Part of a small language model's weights: vocabulary 16384, learned positions.
MLP neurons of a small language model. Each row is named by its layer, matrix (down: output weights) and neuron, and shows model dimensions 352-479. Each number is 128 + 32 x the weight over its row's rms, rounded and kept within 0 to 255. Numbers have three digits each.
A block is one neuron, or neurons of one layer that tend to fire together. After each block is what it responds to, as a language model described it from the Wikipedia text at the highest values.

L10.down730:102107168106066141167150169099141081126123083111102152092187131122115108085156159132120097131190123103113088140094230164083142126161111125120156076070157179136117159122126154069122111153110132111059124170108144113158163112165150035153128102129125084129180152111163139072140115103197085075112147112097145146156189136077133101137142094138147143089191129073105123143106157139139058112163
L10.down848:063107086094120159138097137158125154157126160161151068132139065165083104106127130100111198098147088088184185177111121109086105133077110113136138140083088127182105179206102157148100117106126135144127104148172104069116105046072131119129063105133070136131141121103168077169109092194087153192032175096116137102172136113146086131155138152145143154112071113103199134148126120092132134115144
L10.down1040:171138089088087163114052130095140116096164142100122125162145062123107114129196134124159176136146110050186121170154109127184095118120119155084131157109060133199139060159123142098124183104176147129098144130118130141153097180145093068140175143155106148107124070099146167193105102150110101156118136089106148174135160094097161101139109110141118139134174129146116072101134115130113161162081
L10.down2739:103108075141192099128163150130156148097115126089099125172119150167143115115117118136127109154160150166096141113127077182124085163094169128146139119072138151167105139145140179206066145104162098088054121139152143145107110107101114119121132118071108145123118058103137139126166117133149148137113110193123186128103126151162153156132122126105168160129131152088108120151139110109139132134081
Description: The first piece of a word split into subword tokens, mostly an initial Z or z as in Zarina, Zombivli, zeylanicus; more weakly other opening pieces such as ad-amant, ob-ese, Naw-az.

L8.down1159:103135125170162116134122154136104135104102130178091144088132097104094129175125136108143145052138126123117119115110132122101102153104163146144092109120166110134129132118111164145139109138133131089070103132086127151124157111166156102125132131166141104162144148153062098122099093092123111106098150117169128114055097084135123143155160153099166157152124149130148162108123197127144104086163
Description: Tokens within the first few words of a paragraph or caption right after a heading or blank line, e.g. "Nicol|son", "Audit|orium", "Sub|way".

L5.down146:156186150130095130089170146198116161130098132103116073090180112096187127128103123100148079072127116137059169122182058106051146184091147116132120094089158156128131100088139102131187090140171122177095145151138080159132090115181099107115089120123115114164181158094095106078122129026132196087107089108113177130077122162172091132140079121153101122143097116055136177130088113065105155085144
L5.down1461:113190083105151124165105150184087152092162094137176137092121085085145125104126136103150082128097175157113151150170154136058142131148158159153102073123206124174137127099135091137160129123141167127133169095155134124087126079160142108097070117081086128109133121155111145144132100095073079101077075153065141162143162118109137107107127068219178104128147098102137096060116144130100152148129
L5.down1560:184200139142171151106071145094094116137159155107124156169180159098117154117113130107123101123187128114151156103156118095138087052127171058111143141179132086124144084140181152143159081134111144088164106118096108091066131125171175073110154111151158202098108120138106100110112169142165091083092103098135123148070121198126095183115139102144133144163124152111110119122174131196148076133124
L5.down1806:145169114053094093117112108140148121136174170125128090111214076142164158130114153104167078118170127117109147181140141104147179208117173130159081112132119141115139144161127099116123096128145099151101148148096071153162144116069140156130150140151096174120107155127168167131131140060109144072129117173067119182079115142123154141168093057109188161094100113109074084159125110097116101144088
Description: Single digits or capital letters that serve as identifiers after a label word, like Group 1, Company C, Volume 8, channel 33, and letters inside acronyms; weaker on mid-word pieces.

L5.down329:149130101165110134163129144112138088080143169108096107149034125112127117099112161092132057113146106171126068141157146099131094217132166109106134140094205162114107181089090050101162067107157130144181122126126093147139119082060180116070140080120115114128130116082126114120149137089139209061127110162092083114125184157084114094074165150135132169111152124085129097171150098096105143112158
L5.down1415:069121118105126120144099155133188131119069136117158163145119177170103147181104169150140143150114127166202063132178078110103140126212161130094128129093167125127143154159136121097142086155124118087121081104031087122122154129133122131114087072097171077111081175130050143135080092113129133126136166151082080065098111156170176125051132101135131120129154117067087105130109138088098091091179
L5.down1824:136142136098084107125126150103090099149173119096134142154038091132089101082124076124180104118090118177115079154064175180162138103156120079145146147094150112124102155169040106131132112194155143117101094165153115205100052130153179176112169120129168143074121122118141113111144090096197106118162169148143099117159125114103088127093087122138184151159123189146157114135197103132163192079177
L5.down2850:139135079126097132145090105136156142091109088153156111155114124109140128132074106088137133132069149141155118125085086103187127173129181134173155103154129127083124137102080115123144089160120134131115071197160117128105101115071119112089120105150101153114110107117162090125151102109090114107140092112103110114135177094135139160050112119166063121133136108118124094082145151160160158101160
Description: Final word or word piece closing an entry in tables, credit lists and infoboxes, just before a pipe, comma or line break: miniseries, saxophone, running.

L5.down250:196100158151166093064148144096097126118134101145146132133150092067085133088057132116066124073156202179114166157119106119187136126154119115139143113155116103138116121157122153102169181141159163126116141131153175100081101183151116161118188112170088087138122151084071126104114183126111118164049127164164189124095160137060140160140110095119197102137131114146131104111141113122095125070159
L5.down712:121170130168127126163106123100099105136222146125170105103133122122140109122100145129187124119201111124155166143127099148109168187122148142123163135157115075092141105124112180124139164159166197112084166143182186119094129112134095148186120213119152159144107099139158099127108143111162128172133134154081170107088156128121106102116069112110137082099049149136116130076138108114120106154205
L5.down1232:158127137125072178102103121077122094069139076206145122115162040078125162095108100153128072104146157142083101132137125150136144125114100110169165104143091118140117118131128194115145180115159151116077120126204164130114130114118065114093151160139156157183121160129082146117157145164153081167080111128124201169051125086160086150092089138104187111119156162136156127091099150166121102091158
L5.down1693:107097062127124098144111177144118051134149149154167134150094106110119076145119055129134085161081146156139124117084119104084121086067102155148151189140113123129192123128156113113137149214125163127095128122128125153093135200137113155120142131067106130109153110166119145131125144121097116191149144115163161103124161108124118148130097159145215075153085108100126142083104089104124175051143
Description: Last three digits of a year after a leading 1, mostly in image captions and citations, like "circa 1860", "(1926)", "(1894)".

L8.down2482:095124131127125151086085184110139139101138133126131133183085100122104102122134160127141146107129155175109185103109082179063124133124110156151093140089081148146163112146117162109101124118165109103132084107100166160149135112149075102140095189075225123109122153194157159153045142117161198203107120108084136089127162118141129117108197153130131125130126109104088097110131107112164164059137
Description: Digit tokens and pipe column separators inside Wikipedia tables and stat lists, e.g. the 2 in 56.7 (2.23), vote counts, header separators; rarely mid-word pieces.

L5.down819:146072138113126096149170054126140116109096088149085177153126120092129054132119098136124169110113083192110106070132135113157112145135112143079145143083187098164168138131116096095109118090168105145089100048137147127150094109148098124145138121111174120077096132191161141146119139184110117186125102107092087077147227072233049153112177151156100089139106107096119123167135071182052177143102
L5.down1263:155115135123147136150143162137136106135162119148111124135076151081074115129122133113166180108179134099122085154045101080110173156122130132110083132120155158083129108150110105155165152164143123129137108169130151118118079077164125082130130123116129073115188167112085131110120161109125140222087105145157154111073129076102156205099149129105092116101089102125137107165175115166122152132100
L5.down1286:117115206133135177170175142133114103084125117101151124154196128136169102164134092077136104172122164078120141147120082081075127145153156075130149148107135077168162087158082089116135151122092168115164171108113078138125077162171115098142141081186065143141068102176162130153154136126086177144174062174106114087129157135163146152114099092167116064132090130106079116128123104133107148150127
L5.down2595:175130177097154108119111133116151117084131141162145102103171184057182166110145087102137113184112159144086196162083085148071134149119120157135082140147148159100139166091173135111108140162147135151108078095164134153128084134121187173138156080133137126156189138096188109100068111181115188141124162119113159142086122132081170154086088081099127164146147051114174130141060143118106083143133
Description: Pipe separators, brackets and digits inside data tables (climate, league, election), plus linking tokens like & and by in credits.

L10.down1255:176095151094159148123069127070075138152082095162126138089097165139137140142175123164120100130162127153171138110143157149123082177084083142111094127170152151110138166141125108108149105153153124144151122116170187119138114124224125068126124124142137125067113141144158156125108142091157142139106140124087104072160120079196146145085130133112107129099122091161104151141108125116187127187129
L10.down2222:131130176085141151089108093155084109119158083090083094126047066133124094168097112173200091132126144173132150120125117207077163127155150157140123145118080186071092076148099127147141148130155154148128136160034155138141095146206115111136115126075162149052124139154119079084134102161124148145127152152163165190148118142094114119141139125149138090112153116156148118128120134122132131130173
L10.down2473:142129089133117116020094120137128115112118151154124146097201147156100125115126176126112122178141132133176160160098144194153185063117183121165083120131119122124129130152112085090148107100153114134097090126104158094095147127115111170153145156044115072143151141098079119192087124090132150158057100145115104147137136154140158145122131126203104138075076120111098085163144161171102152166115
L10.down2940:148154116129161108155112154104121089120158166146131122156078142072063156132099166149114143191164130174176122113162179141114115073110146130152133125133084066162126150162179102136052095098095183147132162110135107144124084184142119160096149189151145139141120146115121083126207045145130118127147086131135154101139152174103110170100123117138115065100144136118102140142171173095176099109140
Description: The last digits of a four-digit year after its first digit, in dates and date ranges such as 1'969'–1971, b. 1'862', 2'024'; rarely CJK byte pieces.

L5.down1366:099152081124170148123081149128195151130039137170157144137106197173152124141120146120163152113163122184170086126132093078094143099197125155154110051105191107155142173136078153112120083157155066141122162151112088136097116164062077128119169108108154112194097160149102135088157132145162118116106121165158102069147119069110120158072139153155110116111148116136071122191086105167100120119134
L5.down1419:158094102178171146161173108100103114086144095118178139083153159129222095153112127119095107085158113124104150107161105124123082131143100153151133063127126144154148070147143109111130111132126079156121170107185101116143153161091079114165165175135108166212119174086132117136149099147113090094099145084194111097127127149146099165143141122137108120127113101120099123152167143151137149137178
L5.down1606:126128098071094129157113148100085126127152161062121085171090117173121106106180142082104131145178134107135115238151158133094069087094132131123151138150115122141134168136137185192083152175141132168142134110082115166113151135101112150095136199145070116139078100100098135093102118101131170099091158096156161094089113167171043165088184076150113181048148112169093139128165134156156096151156
L5.down1716:155124090075172131164116081174076108181155137139115169135113174063143087110154164118154165144156115136085127150125139132085133085128159138085117168159071130141141079163103065168106155111152194153149131052117115145077174089118147133124093166151150118131115139109185142144165160139136162113102143134089094149118143040109096172124122143092130159127119156158140147143125111162188172121124
Description: Fires at the start of a verb's object, often the article or determiner after a transitive verb like got, set, made, entered, or the verb's own ending (achieve, developed).

L10.down559:109133092099125126143164123151111144146114081155158114143154072090153081105067112071084127157070116142095159166129123110109143052107106074113141145134157127160102152144104104095136151144209100212110115106129161078121075164140129091142165112093164128164134122120159172104146117124214091082179106074139147139114084115114110083081115094121132139169107092144160133109124151127152109138150
L10.down1477:140066118154110148144104140128123149118146086158078206157132147104114176186119122091095100131153134126093178147080159156089112114151129127115140173071138102156137080067101155141133134141130135148137140165156135132127103105122099146060151135141125156093124141142111136152169107087140134121128127131136138180157091161111130121074130123154105170080113149128116082116125158154112135153066
L10.down1723:117159136129147128113113173149123154125138153104096166136106063131127172223070116136095173088148115104082140150115105150076077108122167085115093106066122139143101169137116094090140105082139165128114155140108186089085093165150095125121166106078105167165197135101144132147109118099089112050136139150113116141108100136130134107133120087152121139156069049154151065169101162104094166120157
L10.down2642:127157108123152163112103130132078170140103177216110111156104139197199142067136141148075149170145112117127130142094127151117075106126156140099072170111098126087124097104180057064118137122126185103151114142135118136153159134166050158106120182128160098144108127157109099057061133137116108142139137144083141126100130132108082141099131202142147173141119138188193192215146111129200155151139
Description: Separators and words just before a number is expected, such as table pipes, commas and colons in stats tables and census text ("468 people, 169 households").

L5.down465:152152126133120176146094122134122128121158106105145116147089146096118159195104157122183112148074113114150158143131123128129107045175091146102121233102187126133111065019144114158085110120075130180164079136042073174092120092062115131103131135146145112147110168160115113114088114083122121076131175147114145142144139136077095121102130127168119147115087087157151095110114098136133140143174
L5.down902:151125059135148167130147141054107164120136140126161093157135184101074127153140114062085134164055175176106110107156178094095144166123138094180164134071181106135144113058185137175114078079089129081108099167143123148099079140197160133089119131058130062092094093167169168139041114124147150123110125121173114163118177153122059125119122183156094152161162075090132116108110131095085154101176
L5.down1800:054116133122082060146100132154079156114097109073050099157148160153164072156123140125220162196145088140188094175119143137152104164123166093160121133074097085136073113185100181117087117129149168182069104211138146135134143168140101142103145161098079125114082128145159115124122120119145163136120111182127134137095151100142169158142100114126206146085078123094149171117113158066123127079151
L5.down1817:129151092053126140109034133147068158119144115140146090119129111118206119152148093132149233086086091136082130106172156154080118093045108147171124164095123114092150149138087166187094100143119170184145073101075169132083096081132090075117099086149152127137148157148119080118117106174158095138185174131105136119130143067105088113121135150125118143128101112179136153144086108100095105113149
Description: First capital-letter piece of a surname right after a given name, in credits, sports tables and news, e.g. Tom H(iddleston), Mark R(itchie), Amy P(ieters).

L8.down2986:090124130090170119128067103135099122149146142170125024144088183172127118123177173131177145143104098104161136122176098155151091161158116125136072107114107096107166138170091134040164189170118114131124131103112156119076128109205146116064171178138098147116130160097099115121132145114098070139128111186143145135104122081127084124115133158159177047157093147105121138094137141127127139122147
Description: Start of job or role titles after "served as", commas or dashes in credit and staff lists, e.g. CEO, lead, chief, president, vocalist/guitarist; also first letters of section headings.

L8.down2265:137133134141119133192148086120185174137121172159138144119137125094208138115107123103137130146133140126131152196107124181143093151057191126133118105105093021112135100203106112158149128177161146128126059144211110153134154104154119140154090118157056081137128112158163117149173081112141125077117173146151127109080125163139117079114091150150144114123177152120168088170092065082085135131141
Description: Verbs of taking, gaining or winning that take an object, such as took the, gained, securing, taking 91 votes, plus scattered weaker unrelated tokens.

L5.down1086:169107134102121141136131152173156138083157115105136126156077165116117116097146151101107083184135109145144059100099152161142100148100084122126152134110113140095149109176163139100184166142138106127141089098152113065199102083183162197135148155190081101134081149124103135125113117097114086133119078101120112125127152125117131153113131097120132148119118149049131119127157187124177166118086
L5.down1202:158161141115151191101135090164103165194154134136066127123107094114152134143166158164088161167146148102059084169141133129151135131110151134180138109114036128146156106077162129163115072138146144114135113150123132085104176103134134129076153148079095113120166082139158151136159095108122113138129086123181113118096174108136139079109096084135099092178118062132162106136122168075181121133138
L5.down2559:189089136137113134098066148143132059120125137167123121150188105168126105145154100099093092098078184049163057169168173127173111109177120138129150081090143104113090154162139165136143140171122134099121106124108128151156145107117154157144112129093109116232162130131105196138124145176177173134103070098100131142115087207165105144117105082131114130118205135153105102185147122123177137178127
L5.down2807:138081151134169117124169176117080121155090105148127159175115105090090129073114163128130131085121125131061122177155138184133091112087140142126147171095132144146128131154091137108136163090066163172136188103126123161118164127194115143126100132196169173050132133140137135097143111136065177099114138080080151137117131144101078121181164136111121149145137096092096127179129110079069149136113
Description: Subword pieces partway through a word, often in change or removal words (discover-y, o-ust-er, re-br-anded), plus z/Z/Az/y fragments and possessives like its, their.

L5.down1891:101130139139109153109130169089109116064085118131146142162107109145190102115129120075164127120122141140187102153139101165139140125114050178194122186123153140215122161139088127100135187092117138109166166108157117100147161090107107145048129113171134132156093118149101163134126110156140067126154177136206107199139151138130110141131159053114111147102140111111152064147085120130124215160173
L5.down2348:136145089159127086102136141126074109068106114124157083123073106077115083112142138090151102085120123176139118149134084110163152103114115185120150132114090096112054092140099146117118134102151170100135081130120102140161181111064153159104033174143107075116119130092117122107149130150103121079154084168051106145108159127100105162114145086110197081115115100059089149176135139123124104108164
L5.down2548:146111090108136174119118122128106120132100095174168100183107150120085109078131152157148106086109138134158166135098054106177159089078086172142106168077165177103086108108167187127126159159163131157154142144124158122155108159167152120103188088113129126124108186139140106134115108059131160081138117180169096105197162062115122136138127092135096144143107093107088172136069060120150211161108
L5.down2556:102146098165190149059195146115126068126096102136153102185140168131148085131154163133147136077120126104136107115129113111137100112106159119188142082141107139118112141101135141116100125210120175114130117151116074105107142121067141129110113139163161140202120179162156166099131118163130109084201106123113057221119143167104106118182164095100141198131128167108118141132145177087123182128112
Description: The letter T or t as a lone word-piece starting or inside a word, mostly names and rare terms, e.g. T(swana), Mal-t-ese, vol-t-age.

L10.down409:155074110106130134133090152133112139155141137119079109078106087113162194044145135077111126118150103133101135144032152152084132183093104129066112077173098103124150157154134130081141136162108122122182134123175175125113129170150121123139085163115115120093153099148178089102153157155154112132100132143148108153134173102115100105093158138094088110148139130171141151189142087100110063141126
L10.down893:120119108122150130126166156168097078162072148126187125113055107203114070161150158130112089144174166150139111173082157081101138075112105071088139085129121114119114160058141138116089142093150077167120092102140165132106149092116146129160128122158107091132131072164140135106182123155129167060155151144196143141122117088114153109093146145141158138085158149222159080198148123093162145155079
L10.down971:068104185103112140090161141163192112147090120144183135163092133134142136089093114133093144104186156140140158092130163115141172140114139162052164187163100082093169114113109146090110146111055083122125186182139106122120139082133197145093066094174108128129100105116093133080185083163106167115110106151197104105080137090098124101118157141161125169159084186184143122123134052150159120165156
L10.down2188:104108121185122127061114127059142146149122173137138162104064111127125101122091151107155110121134149096085081188114128084153110141143116116144124119130096142146079172127052177143143129127139065171163180120223141141124102134097084129121147124137186081087106095145184132113132143108137078181126105098120123132119158134136109127125137150090134059184146136168156131152133112184155135180186
Description: Transitive verbs, or their final word pieces, just before a direct object, usually a or the, e.g. authored, contains, composed, wrote.

L8.down3052:188157134118101169073132111141080126090101103113158158103157150178099109127086090152085180088119110149171134110108108109103154128094154177150145087131087159133060143056086176155138127143099151132102112137156085167154098130093104122114100150122123141101161122112116166136132096203143113130157164091108138130129155204128110134139127146131120113111147092112127115095187115179181121113144
Description: Fires on a lone T or t token that begins a longer word split into pieces, mostly capitalized names and titles like T|rombone, T|uscany, T|ypst.

L8.down2424:126154117085114084144175175101148107142177205131124080132146093072168181153121091121125115119170086108118100138148153127097159108111079125085153108133157091166129182108133110107166090133095130128180133152172121115182110102058175112170144163141089087129126148089104180095120106171131104057142129137121137181108161110044149126131105118105098190155080177107151152144117128082159127203101
Description: Word pieces right after a lone initial capital, mostly inside acronyms and abbreviations (RB, EB-5, WEVD, GNIS, G8), sometimes mid-word (Vertical, Sperry, Hrsg.).

L10.down368:133081135097092153148062115159144117133127101131114119130222103141176114181132120134151144128148163113114093097134128140126128131098149120117094097081098107137117158093175094088137113072094150160209162141088129100127082080151106178136174193091108124115147162120138136149142101111146127208152139169147160123162143128128116103133187156147087162101155145126110113150091084133086061127110
L10.down941:173156143166096147090101126170170069124139122164134109103143131083085114098140161137131119130176114156096095080154104102153108071145161089080163191149083109043199124180117091146084128092110111093112125154152154156133118170108137142115127125148144125138154166150108166159116117098136137130159166124152177186161148227125136144106122164117144106108127133145132139040156105086116152105163
L10.down1812:159140164176170123115115152110113072137119138091126158107117057145181154115167161108094073100136144119111101094145112161192141101157117115109088131124191134137138098090133175090151126112105144138185086115033142130088101094111104106149155127141198153087144190107152077107078185132100091157115116153151197101155098175127153152110124082099108208162191133181134144098138128152142127130111
L10.down2816:131122152097127119098101122154109112124149099122141115141182111124087177114172140171055164147154052142147148184151163129135113143160047054179116139139123118186126131166096141151132119069159105165173172171127031141169040067124101178058159137108084140088081136128125117157130086149176171155136134125094155125122138217145134088178137177113100102151176137135105176166163058063210156135155
Description: Single capital-letter first pieces of surnames right after a first name in lists and tables, especially H (Jack H-ale, Tereza H-rochová), also D, K, P.

L10.down134:095160092073139142115098120195081093119078134172170091132152088096171105132121114131127126121157156107116110088122160153172126139143143097110141083108152062112147127106104176104140183144111121113182155105123102127159156092086168083097119138147123125182119130139140115118088143110097121116093168167140058145107157169138138122067115072146110160101083193099163084150114172123136157126096
L10.down386:166124178194129106106093099137078134153178115147112138142113119117124135091061086149125185204127102071166089111186092128071164167102109172133124085115167116120144119062164145095127157165177149116108110193163078134120148108086122149125178160084167177168199133110150202115147099151137074164136216161082102183110151156151072088102130096149184140124160057106157078088122060119133099124138
L10.down2193:153126135162097151167180131068139111116151091176128091097119078055110108107111145124091144157109138102229100119173193095150120164115145125116134126080098154131186115167125139127162123120148134149062149134135126089083125153124145097098102130085114075195065161104143159135093129204124199116140162150152112116152195148153141111107067108079098110025108114119123064114164144144155164132138
L10.down2711:129073154127081165175141169102129067116117081108192191171140169187132161152172099106098139106155155125069083163172084154115171148139126169147118059174137136190107117145099155127075127135130144151109110181090050135162142060115128117111149138110102138136096100108063132156088104178071072123137134133163090145101147126116136100082181178156126113120093125090075116175129148139113158154125
Description: A split-off "T" or "t" that begins a word, often at the start of a table cell, heading or list item, as in T|ype, T|wo, t|orch, T|ubay.

L8.down787:184117161111141117115081152150134119092198137103103089148184143106162120129124130065115127121098158159104124156166219129137055095113161139101096147106157091094142119105176149178137075122079139095120119153133104121082130114089162127125179162107167191118132128163121182153154107101101078105159109146102121118145187083126117094106150156150127098163201153188104093133139095104137152145162
Description: First word-piece of a multi-token surname after a given name or initial, in lists, credits, scorers and taxon authorities, e.g. Th(orpe), Cal(houn), How(ell).

L8.down719:112116097117117188105145182125099104186086172122129158118126102179133127084146083108185131146082128130165093111201191141118118135131141171147142153163098109158140092149141086177092169114119171134077125092109182172122144122100089236101114149093148099177195119182106131104114136146123139071127157121161023118093106108147112143101153099119122092130116181148184157152126182125194116174127
Description: Word-initial pieces beginning with "sh"/"Sh" that start a split word or name, e.g. Sh(ue), sh(ack), Bio-Sh(ock), sh(ark); occasionally Y or O.